Part of a small language model's weights.
Size: 10 layers, width 768, MLP 1536 GeGLU.
Architecture: RMSNorm before each block, rotary positions, no biases in attention or MLP, tied embeddings.
MLP neurons of a small language model. Each row is named by its layer, matrix (gate and up: input weights) and neuron, and shows model dimensions 512-607. Each number is 128 + 32 x the weight over its row's rms, rounded and kept within 0 to 255. Numbers have three digits each. A neuron's up and down rows have the sign that makes its largest values positive.
Before each neuron's rows, "fires on" lists the tokens most often at its 100 highest values on Wikipedia text that the model never trained on; "fires after" lists the tokens most often just before its 100 highest values on Wikipedia text that the model never trained on.

fires on: "0", "6", "9", "8", "7", "2"
fires after: "0", "8", "9", "5", "3", "6"
L2.gate1:162137122150155133080093166174057104172121110154151096116152117139164119133184142097129139126118122167166140152128116085104127200110114094150116139179100106136100130076062143108068160161113130158174132148145080154157164190135156083120122126115124189145085117141101091128157146158086080183
L2.up1:146087187097121124114109129105125155094155097110091116133206103072100130107094156142151095129148150111162091048156099142166142168155097159160165150104101088180089146148120073130079162134207102095148135175202112086142075124161066139155131141099151180165097107090171171116152101120092096113

fires on: "7", "T", "t"
fires after: " ", "'", "6", ".", " \""
L3.gate492:133125177122088097155141155154139152112168122127114113179119129141123130116122114113073157136107121135206086131086122143107102144081157148147131123083136164119138106204106165128170063114118156150098168124164134173130098148110102126117064091134117130093111128170170126144175108124138073139
L3.up492:124146181108127108179202193120165140211093188165109096065097173123085157147107166024169168093140198122180203114128101135124106189123166172113140161118103206144120105160123124137153089158144156083064163161140158187146047103161114185075120133120136123099064131130124087173177146148117089123

fires on: ":", ","
fires after: "2", "1", "3", "4", " m"
L2.gate1200:163103150125162172092165110152142132134136097108189070145110154136080152100118103147059122104147149108121115158108082083159110157105090127103129105144150107140046117121100187112176134140158185109095115086095143113114200174092181180144164122108129183099089130158108071138146169111122127110
L2.up1200:137072165182116154108076168196135161168143128150106150111133091104047087140107090162126121099147146062092169182134171117075160126153098118142183124087159093134140091097129126140082046124128104149103145156160137118172132104093099080088086107186129138136178167084161148118150103074182167143

fires on: "|", " |", " to"
fires after: "\n"
L7.gate1416:082089136145146144132102138149143119154139066140126112064159123084126111150108092101152136182217159111127125087187107148123120126170100124084150197145136130107117171125153111088147124106102064138116126147152138086084147131186116125137103120138124150171140174129176110145167081142137121112
L7.up1416:176091194122088165112127111113104137099111156182110158061157128145109126141103157139139133056150129095176150141137187116131123057158078176160152100110140160140111132120124121088129189069126122108134126186047165135168177152187176086159145095107137104203089167103164127132137094170195152140

fires on: " and", ".", "t"
fires after: ",", " e", "\""
L3.gate213:085121118147147166134114176152108156131128156130128128124127102160209106198077173116110180140100193091139124051070113126069109106101120141161166182095157110138137135132164129112126137123134108108123113141168194114171161148096103088080106107137112085126102120085127185142095161145087106135
L3.up213:145165085093086168162133140116121157164092106096147126136085127091109067146189148135122131136102130133130181062112083087104094099138130145178156125092192132115176143107182148117182146121139118142073110208108197155118139101148147151089124124078125103099154125083198116164121141129150084122

fires on: "\n"
fires after: ".", ").", ")"
L3.gate624:092085132100161092048138040123171111104075048139121137134111130079191102133135102146130098148143101139103129087145119094186184071166091169146142095100106145096120166139139186139140126146101119075137093128113146080154164155128179121189116097128130144162170170102170080051100119125147127137
L3.up624:140110138082083120157066110095125154181061076098112151166153130116126177146125071141119136103118122119153139127213118067161086131178113138107066160144137168098073182098147137083131123169133111152104142116110129086125124172104148170141147117111117094111145167114167096145164096078182155171

fires on: "0", "nd"
fires after: "9", "8", "3", "4", "′"
L2.gate643:108137132161070152145198141135101147150170112091110161182085132126122127134114126113073233108230119165132189112110122097128123102135170131148088185125125123108148121145143158119116140086190138099143134080116096128123152183053169118131133171104140110105142044116173120161104095134103176154
L2.up643:169142109113089181110146138129082174112207148119140106146143107131126157131109133173180162166085111154155139144115112121168083126131139129085115141115135120149189152140190136155172128081148115086179141115161084064121199142038072147112117141132146156120182091079156221133186089149103134182

fires on: "-", " |", "),", ".", ")"
fires after: "\n", "6", "3", "8", "2", "-"
L2.gate320:124137123145110167133182125116113045151144119066120126140110109128148101140117123085139114119123150138130148106153137165155131124101110128110130164142167145161119130109056132135080137120116143174095149174173128149075194144131146098140149156136171089145139146098137138167137080172117164131
L2.up320:153140130123179126138191113093089105136166144089084073048081139154152136173138095097111135110134164066143141135149086087073141114202120129102108109159150194115105091162161104161134098134128111161120090137156112123096179149116123084116171122133058074101173118197124103199171177167125150128

fires on: "\n", "."
fires after: "==", "\n", " ==", " ==="
L3.gate149:062136124153143155147160110144145166136146060131120082115182156089087098130112113146118170099132114088131152143120133082140110150119144100136190145114091177128141185156061044139066140119141119117132084126114151115163075113131095140124150094106174087119167098084027148111124122119147155131
L3.up149:127155204174124080186159124095078132158136097114143163075116134119199049125060169131116147175132101150136175140155139148118071109097128153146131165098140184161141142123133104120151171149091170133121147111165139141120115155078108150105086063126148092139149180137125165115161109131219144139

fires on: "-"
fires after: "\n"
L2.gate8:140110124145094126066102168141119102114172167099103083153140172114089205102199120130142146139075135165113112082132130116119190109130131117062144145153110134181171115064195160158136132077128086084138119116071136080089153130141129080159097096070139123152161154187144147135157137069137142142
L2.up8:147109130101172133101100175159102136156141141159093064073171098134145106117168067199070127152168094091108081124183169149151105127161090137098142128110090158147126151126147147117196135123152121139106146123126150126155096118125167171168116092158195135094133113099181117137083119142112070070

fires on: ":", "-", "1"
fires after: "3", "4", "2", "5", ":", "1"
L7.gate1331:127159114104145076128163126103153155098159128140091152106100141129061156158069127099143127181137115082134149142131084163075165100113088128137125175054121124123120081140162091127160158176108082143111124119166135144137119108078096160087114143153086118150113162131120084170109119162153076160
L7.up1331:156111121159088122115196163164162124085060145124173144162132162170122112097134176069163125159146141163176104165139145089143120153111142130150147121152133138134113101113116131083129178123230117108122124146136151152150114109155081130125127113175169097119082132122189171140121134092188125097

fires on: "9", "0", "8", "6"
fires after: "2", "3", "4"
L3.gate1073:091169130129105187124094102131079106124108106122173082129144165140138068087117164095112153108157129124129103093113106125197137115076115115108104170166169178177059117109175162155088199096116122132130082098103123128123119162115151139126186161078108101191157035122114159118188133101079147137
L3.up1073:159167100103132180146099118102117117085100099117176081097119130143116110130102143094160140116083170105151138121076131080139173177117137136203098105151078093215158128141158150159113151083115145118132096149106128136149157161093114139118166147158146145086085109125126143167167164144130152126

fires on: " %", "|---|---|---|---|---|", "|", "|---|---|---|---|---|---|", " ±%", "′"
fires after: "\n", " |", "1"
L2.gate699:162164128165102048164097143160126213135089090109132091118151150093084117127085099159136124128116155072129087162156091163118112170080123165101122129103136196121093148099121061107170107118105139160163103115138138149115106148110136135159149144145128126125134143079123121118164202184091130147
L2.up699:149186138111127125089136074109130173169148111100122144172170117088115063126178170129115131149111091143119066139082166150097096141141083146137143062128151065097108143150136159163145159147091112153135148111079123142111065146093124149137162119172111116135127104154164101170053088141131052102

fires on: ",", " December"
fires after: "0", "3", "2", "5", "8", "6"
L2.gate333:161111117106136127130114116187068117088136102184163096176155104127099121135119152132105100133171113161120077124171158080129151140098114143086159112166092151150167118134130167128070094170155159114105111120121124057120149178135087049151068153155161072166147162137093116116109116146146139125
L2.up333:137096158147148151152163091057112109146138192127128126174087108133171120173190144133108084096108181174119104185119140120114161136133049119064098102127046121175141105171115123121099163159087086098142170126155107102214065134127086119157110180112190090144153125069129089106125126121162124176

fires on: "6", " Mari"
fires after: "2", "9", "3", "6", "o", "1"
L3.gate1461:084107166158182156198134157158101140133135081106171089091104147121133170109103179108130127113099177050164152141089125193159129082130119116184145120107102161116075106127145143157153141133105147080139093134118124177136119175147145122154134167119166120161109161112140110111177166132110091154
L3.up1461:137131132123131149123106086177078084179162127108118092083115181196135121072182098178174162122085128096233105095129092159177152141142128167156131110101101104123099114114117102128124123140137170124113043102145126138134129069145122139091129102142182182180161095126148181151104116104133119162

fires on: "\n", "\""
fires after: "\n", "K"
L3.gate86:078106120121077093093133103136158122099107119142140153202122100151146092036119178186152121103133153116121181125102148160157126109178193159076136118111138120087090076142146117116107177185156106122177148155111147160167101145143160063136097161112094127166136181125174094145109120119113094100
L3.up86:097205109159153102103092193110140145114120090126103078119093104110119111176119122092154119141121180150099111209127111124173097157164126131113098144093102082149139102143107081181080139143141168165201091112128152114167155075106114170151166127167101071128114160114126151136147143123159068189

fires on: "\n"
fires after: " =", "\n"
L2.gate619:137134080143106138082142093099079102194173160177146146105170173150127154125142098174098124088146108121135134088123112140103117132151092116096133136128101123151125138079193147137070082084119205121104102114109136096121125136101071115084173112092145132160167136126128069109181184125117118091
L2.up619:173111114186120143141096172157129125146101130179095136133124147089075141132150130121124168132161183153155165138130110143141141117156092148114110093105116108134144162170149173103126093204141113133191114138114122088085192134136098111152170077149160119131149105099153165120176093142122120144

fires on: " and", " but", " before"
fires after: ",", "\"", ",\""
L3.gate523:190095084110149125136119152097156115144113127114148149131155083151194139084137131094240075085075101148140147072119112162128112127092150149129160143113078139155184110119126156057171087178138135108180154133129080128166129132141157133175137162132116158120155122186075118160150096122121153166
L3.up523:106174135074138128110149156086080164203081120181177118113094139172093068108152172156160144149112177130141178077082078156133105106146189117056135102109116124113124214169133139133101154136121100112102108111125127106160122100127144119100167127163083115142107140116142103161190116119111111172

fires on: "\n", " "
fires after: "\n"
L2.gate1385:134138135151091079161112097078069096135135169148125108134153111087119130128128145146144187151132140110089201143097167153089164170138149166088171088143121177108129117065146132137121182139127115088140101126145119157157161166094208122096173095171118128085086132148110140118148165118189108181
L2.up1385:116113115167097141116169116087100121101136102148168075166141136126056106114173115130140169109157105078121118097112122071093124141088163121178203123108153071121105159039147157075084162084170122103146105176128120158117194124109080119133113174099150185133149155107112117089154146146117115099

fires on: ".", "aud"
fires after: " M", " F", " W", " C", " A", " P"
L2.gate253:129139114119101159136097131147062072153140111123171135143147103134197075112075124061128137128145135132130178132211161205158144149109124129176188102121171140182138108169069121115115131128111071117099112100110101138112082173116180107055074098121113085126121124130154100158172055136131115150
L2.up253:175130179128087193131076065140076067113134126085158139111068111126117157129107148154194190126118122107165086150130071168120156166164138177167140101155111104191101171071157166169105115157063089150087189149153141118089136151147093074134157124109132116140144105093126145126061179158157087122

fires on: "-", " |"
fires after: "\n", " K", "9", "6"
L2.gate1436:147077110128129150050107132162103072156185109095116147145138129097137158155102118086177138177113146092133132117142075136177183073111140124134141175079143152155103089109089096131077069102097079113160167140172112068166148113122154080180185147132074168137130144141168171100199115152158097067
L2.up1436:161107187147163059147152078122138104161136120090096128140131087108140056161149144110144166104138090133137149083132168145097111126177101109116190101174172169175115120145087168106139089166065101134134120123137173142121098098188063114125111062187155121122131141117064163166135141137128094168

fires on: "\n", " is", ")", " was"
fires after: "\n", ")"
L3.gate33:100145129177119101107122147085133167151086214120130127088174070163072153156100185128128065165045147093126092144138113126126119130137090117162070141167088153160111147107073161171108141130095119137153077185101133116175199119132110121111106134126162141131109129123141147096151136179066087134
L3.up33:096184123160126127167068156097115136074103146165165175127052087119079098178126092110139140135089147146077169119083130140097095152126153081094081168160127149154087129124065226112159106119138068115143117180150048049126104136100163157120159116133155131145110151077113161104175125043080163103

fires on: " who", "r", "de", "R", "Sch"
fires after: ",", ".", "-", "\n", "x"
L3.gate1429:123154113168108066129119140153091116133150120101176137132103120120208145123124101116173140115155100121084094078099136154060129112101149119176129171121078067140094119112104148146153071146093116112126087104150126098133150116184147136174101111118123141094143149180134109169149128111102128117
L3.up1429:033137101124092176139140102136060115120158069198083159110148176186141194126087108125063105144155086130118173162107173177179174112131140162113144085123124164147120138110111145100100150198168127124102113103109145134112142136157209166169129146171098159146142137098183132127166138142128113080

fires on: "\n"
fires after: "\n"
L3.gate970:105112168192067106094120137143109110119115100105135121110149098154120170096098135058126103128141101104114104095129168094114123160100113176080121089124191100162119134096148082127075118046107194104145022127126198134159117145123136134120111136129137154057131119103080153150109147094101120134
L3.up970:087161180068172172109126189106144134137137074131167095194165121076175151122132141096113147189174107201166169155117173141182114117121149125120151139099164145143085115075155142183106120145168158062124080123120097112089118119131098125154103115071100120140157109123151169120113143121087091133

fires on: " \"", "\"", "-", " role", " Title"
fires after: "\n", " |", "|", " the"
L3.gate839:157142128112121171185130119149104136112177142138118131165096158114165147115053126132109114164116166138119140173120170113092189131165165124157089084136110172151126103115154201133141149114147066124104143138167158129202128166100197086189110117128153140160114135161114073107125095164105165140
L3.up839:183131144136122144092111121103147115093070142155059120159046159125152179144077151150165104136125144127127137128144137116100126121095119180114105092153187169175102109112105157122143155112133133123098114132137146143153145100104169117136134146130085079062089078135130072111170096108079109165

fires on: " "
fires after: " |"
L7.gate88:077166146173110101144138096107080140117140135081148133113091153051165147052108127168135150124150116114110150192112110070156156150185095111101162111153120140093152143073144139155092080136128101127090155135085131211117083137135092097121105103153106136153083122070125090103076119077146095142
L7.up88:089105106090119140096135064159136129120078105145140161137129104108133167144092108115116135167142093133124113167137142114137062147150173164188070108131135112147166100121101205191128103140172130152135159097124147218171153144081080075093107068120170034059116110132153183095152123064149146174

fires on: " ", "1", "2"
fires after: " on", "On", " ", " |", " On", " –"
L7.gate770:052116082182086108085140160126132105146142103121121118116126140104159099174139099089067131080130182177123093147109112129185148064108117174084156077095140155167129103194166179125144155096161091078144118092156090063166109180099164106133103119137092144131105169123116163162134126089128174144
L7.up770:058099064177119138162130089162147156080044121133121085164219181080172120158048157202110118104156157134099149145148120077116148089111100176096182090156153110160119142178137078130118153169174129150133089096124120124157110152119167138129118189151143100123146060103098115087099148092150148166

fires on: ":"
fires after: "3", "4", "5", "2", "1", "6"
L3.gate505:140179123143088115119062147129124117100079090142145061147142132093156118137100178144060153164132180137175112093155168063114178107024124144134143107104152048110136159090135119208105160117143183124129130193124136191157138072113090103136128155115087098140174136129129167102176090137213101132
L3.up505:114109126159158099082142070102204147182200119157132116120168058176091158120135131096102168133137111105104125153112103127150093108094113137150148136095112129147096125125129119093174136103116104142112132144113076142110114143146126066137133145120062180160139169091155102137143152105089143224

fires on: " the", " since", " within", " General", "ats", " time"
fires after: " in", " the", " Attorney", "ebo"
L2.gate1499:153152105167123177195147053129140098164109161130071135128147040088143117139118146090118068147154057089165136172100134157094101090114123126144171130069175162126107134175153146111156106089135126123143042128130120141152119187071103099099105098119112098140177136114144107162068075142173130128
L2.up1499:143155156164183143128146172143174122138119145148122165162138183076079181133127142151146183108135124153100127109135164091105119117167135072071175101120114160205134149110131140166106089104133157078162128169137140099126103118165136156118127145189096158154153075076150125125090091155074111092

fires on: "0", "2", "1", "5", "9", "7"
fires after: "0", "9", "2", "–"
L7.gate587:142128142194125139162128131153133160165082096086099098109182139188129145152084143102058125140125129080142127146190154106177120153060147145131071150066121155171144111137085088162083164074108130109185135143126084207119112151186052123094146189131097130132133157150116184143123126148050135109
L7.up587:090107121068119174130114155188113094143107128144079112155123128114082093177164145148167120126104144113085157092068112097167162159162111101207131118086135087142146132106156138117087199113069065123092144162092175174130079093149124115159119122107109200148159091201088116118136179140106105123

fires on: "1", "5", "0", "6", "3", "8"
fires after: "5", "3", "1", "2", "0", "4"
L7.gate1394:136109147109068128109067121133106144157139045158158089143093120063147134177104167102175196148117146137089146160110129130164173157118166135135100122137096128178081137097100081130109100104163172105148175133076120114117102102165124128135139133170150087153116142175094094243107128132121141150
L7.up1394:100065147110049109103141152151155119147209111121106111162100071116153092130191082110158160104203158129112143127074148126123103110082140141140112153108136140151113055074076152111122132119088082117067124168121178076114136145179144074118104128138124093134100090155067120127102114157109119091

fires on: " ", " |", ".", " (", "="
fires after: " |", "2", "8", "4", "3"
L7.gate1371:186147104144091154195114106168125125136115091083096119139133110114089108141133160160085172159073122176198124125131173133123078135137104111120128145153152165101050106115208141104114138093139121174151094088124110109110142124108159140066168114183100105073103109169137125187157109148104114129
L7.up1371:119157069095100191121153175162154140132197117133170112123097166121091147148164118078147155112139130176145154152092114105138095119125118213125123143129164123145090077103184152105114061176050115149124217149158087099130141148048101131117134104070165100074126113102129114130165132160202156102

fires on: "\n", "==", " |"
fires after: " |", ")", "\n"
L7.gate476:116050148135137156089104109076119176137065192121155122103175125112125164070190135120157161153145087123083065155134079118156158157171184094130102157111101160088112182143097140108148139137136165107147159132130100139098129165120139179178147109148088107086109124142120106114117130135108171109
L7.up476:160188122127088166159094100120138174144142128092150152079112105077145113095151080147136077162129088104136120116145068154183118098109096155156104124109087118150122076128104120111082083159173136123171145124162078100109180135105136131138141106119161173114083108119100140125113142166147102160

fires on: ":", " –", " |"
fires after: "3", "4", "2", "5", " medal"
L7.gate192:091129120117130103133155142142172079077161160110135152120062124109135122170128184158167136166090136134077136141149067164128112127157127164132151132116158096069120152124107155143169199103194116170119125094134132171075094104160230102110140086142106185088139125160116118183122174138168115160
L7.up192:107123055121167108178144161091121133165148091127177127112029138120093125143040141132076095111155128141100126106159145112118167133134137101137086146110156101135162128114113157088111118129201054116098202152114144141086183116139167102154144118154186090138129140102054163202126099180178131168

fires on: " of"
fires after: " one", "%", " some", " majority", " most"
L3.gate1234:169195120111097124104145113087152116139129162123140146119119127121071123151112119184085119135098120151185119116173105145115182076123081121131111147155107175080084127199150098129149106116095133149119122193113168156116083088161082150199100048110132136103153134112140152111109108136063125134
L3.up1234:130136103075086089181122067107160113068178094163150132113114173159058093113129178123128156104144181168140157127119098119108149108066151085110096113109156138142098089089155088091114089132140121198121156107052061056136106125126134125152115114158112141120124112110154106134141113097129149103

fires on: ",", "-", ":", "0", "–", " "
fires after: "1", "2", "4", ",", "3"
L3.gate1105:120123211147149108142129155133230176142129084179098121155141119073130096091155069112127145123165113114114127146130090125154134129066143155061187082139123116217156098151092164116145124172189104078076146150105109140139146108118103120232105155156155125127197163126158020119162105189099142103
L3.up1105:098186186111076099183126107119169138179125061178082123167166094103189125156174075102163154129167129100092159136147166128153091099112113174107182083165082122144127116118175123156098198152154133047104115160150119153120107109076129095166085170126110120122129132114150145150103114194100138128

fires on: " Hard", " September", " October", " August", " Loss", " W"
fires after: " |", " on", "|", " of"
L2.gate150:046094178133117068176134099111052108115159212158132098122142153115152091158155075134099167103110119092170096126106161128160101182096135116113130086156155149159120163167128147134100133143104126115143169116122115046105078174116132125081109172117139102202171132151097057058115084118124112103
L2.up150:124135155127158152070179132091120126148120163152132126168145123107121109137160096144143114145115169175140103147096141096079135098126105129088119097085195138187116147129158127174096074168088167129192172175142130134111105168136112108118096146156158116147168138084109089061131144112116116146

fires on: "\n", " (", "-"
fires after: "\n", " Martin"
L3.gate731:170128130121139170126078097125059099124177070194142140144219126116115187157145111117100110144141189135104118119128068045135138178129169076086137120093175163122185161116083168085067154154068092136145112107139149091131086178105154082152172142113153137137079136114131121099087153174088098148
L3.up731:098096131133102157128133102149048087129109082162120092090064132078094126097114152101092144140122179089151188084112084123162116180083114076120109116164215147172116108039191112113098129105169162114170142127178117079153138150113145123230117181072146092107101145142095107121152176176114154132

fires on: "\n", " |", ")", ".", "|"
fires after: ".", ")", "\n", " |"
L2.gate1169:169140081111113063163106198142184132175161178137161072105062138053131203090142115155127125123147145091133107127160167156121109066086096098153177082149090106161155172083133138116162161078142167140026157146098093104092205106139137116143157075098101199073130125111155095101139142166143085177
L2.up1169:139186066126096174126125104143117055193097162117188157067134151185100108121059091154149089130136165120105128165124116150116151176139067127102121138143093122131147120140129150119075196133106154153111112180115169150131097158113125072147122139155126187143151094113170136089076169117163096102

fires on: "6", "2", "1", "3", "8"
fires after: ".", " ", "0"
L7.gate1498:145121083144106165112079102128094110089107130121148112149096115098103121177128138116150112134128132090098164172144120163130124165141099146120156170084189105144146157131133128164121087062096101130172120138177181125166099112120151134112148122110135098121146137160144163136116124112116154113
L7.up1498:088179132154108131115109120153121190084121126215126194041108133140104127053165074106114060194113139147180076108172114103106096133134083156109135115098131058148139045104123186180155162113162152129181150112109126054162142109136103110075066185130208150147126090171126159128112162126123132194

fires on: " Votes", " Democratic", " L", " W", " Pld"
fires after: " |"
L3.gate312:137143106107130143087136107139071118115138170052199177125119114181126151106134180106086084188118128078140158120115110118141124115150139106115120122122095139106155125174146159114158135126144106069176154126168125130173084112133099080101140126153124156178146115094127118140179127077141116113
L3.up312:115129093148115181071147156132110102170076122093096132113143108180165149074134105116200106139147126154166118171124119099116124123122040126120198116195123129085131107059106117131137081216121113117134063150141131091113098113119119129081108134187144035202149130156114118115150132149120125138

fires on: "\n"
fires after: "\n", "5", "0"
L3.gate665:162183158058121139135159150175171116070171136158100099113143147136077155184089098151158134100159105155143177106138090154130135073156101145129089078151090135142134155106119140137070081144140144146129177091126158122120108143137182165114118129132116172109080129109084087066171146146152112116
L3.up665:098143130138091106130089136188105125125154106120149129145129121152085160142092151107073102171122128108116137143195111146145142144134120148052144113119066133167080100123113152158100102141165150137181144166154140103177190143112130063188170077157126113141125184216112120149191101136161085113

fires on: " ", "1", "2", " February", " September"
fires after: " on", " ", "On", " On", " August"
L3.gate748:135117125170149103143103103114111091133138139138117108094157122104191066117093073101097175139093143107182057107082143127191115155056112081089129134083113169085108082131119151103116065118133160090120145138150107071198137142140144133154107097183141141126148156104115167139133101120111107099
L3.up748:096092118154125131130114145123083158186062078155187125132112118094175157180171149153110013082081154162161165067097094108140136149122111117082193211096195115128092099143100119149091111137157146107064125136153133121120114129067144145136103135098141153080126119130103147123205069108116137138

fires on: "7"
fires after: "1", "9", " ", "–", "0"
L3.gate350:153125154166036139150180169134153127151077122120151096200144159097116113113117132106052214126115163109148154167160156131129140153155134114080101138125095146171066096124118114112157087106136121073135126138142114172162045205156140123134171147118091217174132113099144070130150129146096137065
L3.up350:162111147095089114130100099090135093116159155179159128132126113221084183060138141091164112117143147151141164121160196169166140184106120130110125171135128157141149114090101091144146122107130117110182135148148092151112073100055085157115118142113140212165034153120119105125137176156123146106

fires on: "\n"
fires after: ".", ")", "\n", "\"."
L3.gate1285:115115094180027146130106087119128121121166126133148119153112143076099106071176189195132112123165105085120134146166110137131121068137131132132151106133130198104143090142084132176145122146140129152138147101133085163148123139132124111109138172185151096090084136174190104101109101145204129134
L3.up1285:151099080132065165145143129112135124127172173084080156108141191098201132162150138159114197071151150155135216131079165163138144138149111163085099166153106113084148155134127080143049087044137132145141120107087121153104140128114058096149135148124110104156146116086084139072160103088140144193

fires on: " Candidate", "ai", " Nominated", "au", " DF", " ±%"
fires after: " |", "|", " K"
L2.gate39:075140056189084107173124136180139110161104137172166076136249169104192139105168123137135079188092117149066165177129129131178168139108108156137140141158102143109116110132124148130137099147131137174135139133118065184135093108140122109139071135133118144156148114137103151089150132104116156129
L2.up39:185135100107126137109089084136134126153118091167132118093123143162171123089097180134090093182109159084141152113128190162170140162130138141150184140206141137177112144138163154145071167113133142151162172089143107173151106144107124090141126156150103141113077156057121117128136133120115096129

fires on: "2", "1"
fires after: " ", "\n"
L7.gate1485:100091170131084200094162117126124120101119139132200087086137099137134128067202144130098089121061148158199120118133078097150119158087165155136134143080141119123114094156096124128128160078157134126111091132135125121104111130148140106148155134140126074120137089111070160046138119195147091072
L7.up1485:158094106108058102151121102149126164091164158119138204140140130122140109159112136101137101031179182175108144139154144103123116138144105160152166095077125178219113125094110113169146143160094111127116124130119153106118156151054158121104152089156114102090131119157169101098079132077160070130

fires on: "s"
fires after: "0", "'"
L2.gate74:102143119091129114145131170121152113168114106116106213193124134075143154141129115111065130082147102146085143145151112113097150160101149136141171103132140115155126124142097115152083053123128153144149096106143104151145110110122167138175123207088123123132126144117160128157161130086093108142
L2.up74:131169168102124126144151197124162130118140121097096139089158105156080120110194126102178137076121166143122102190134124103112145108114171131133168152139138133123140151092180080076097118190126109135108126147150179154134094107143099166114118068087116129183212143190142078086127145124169121095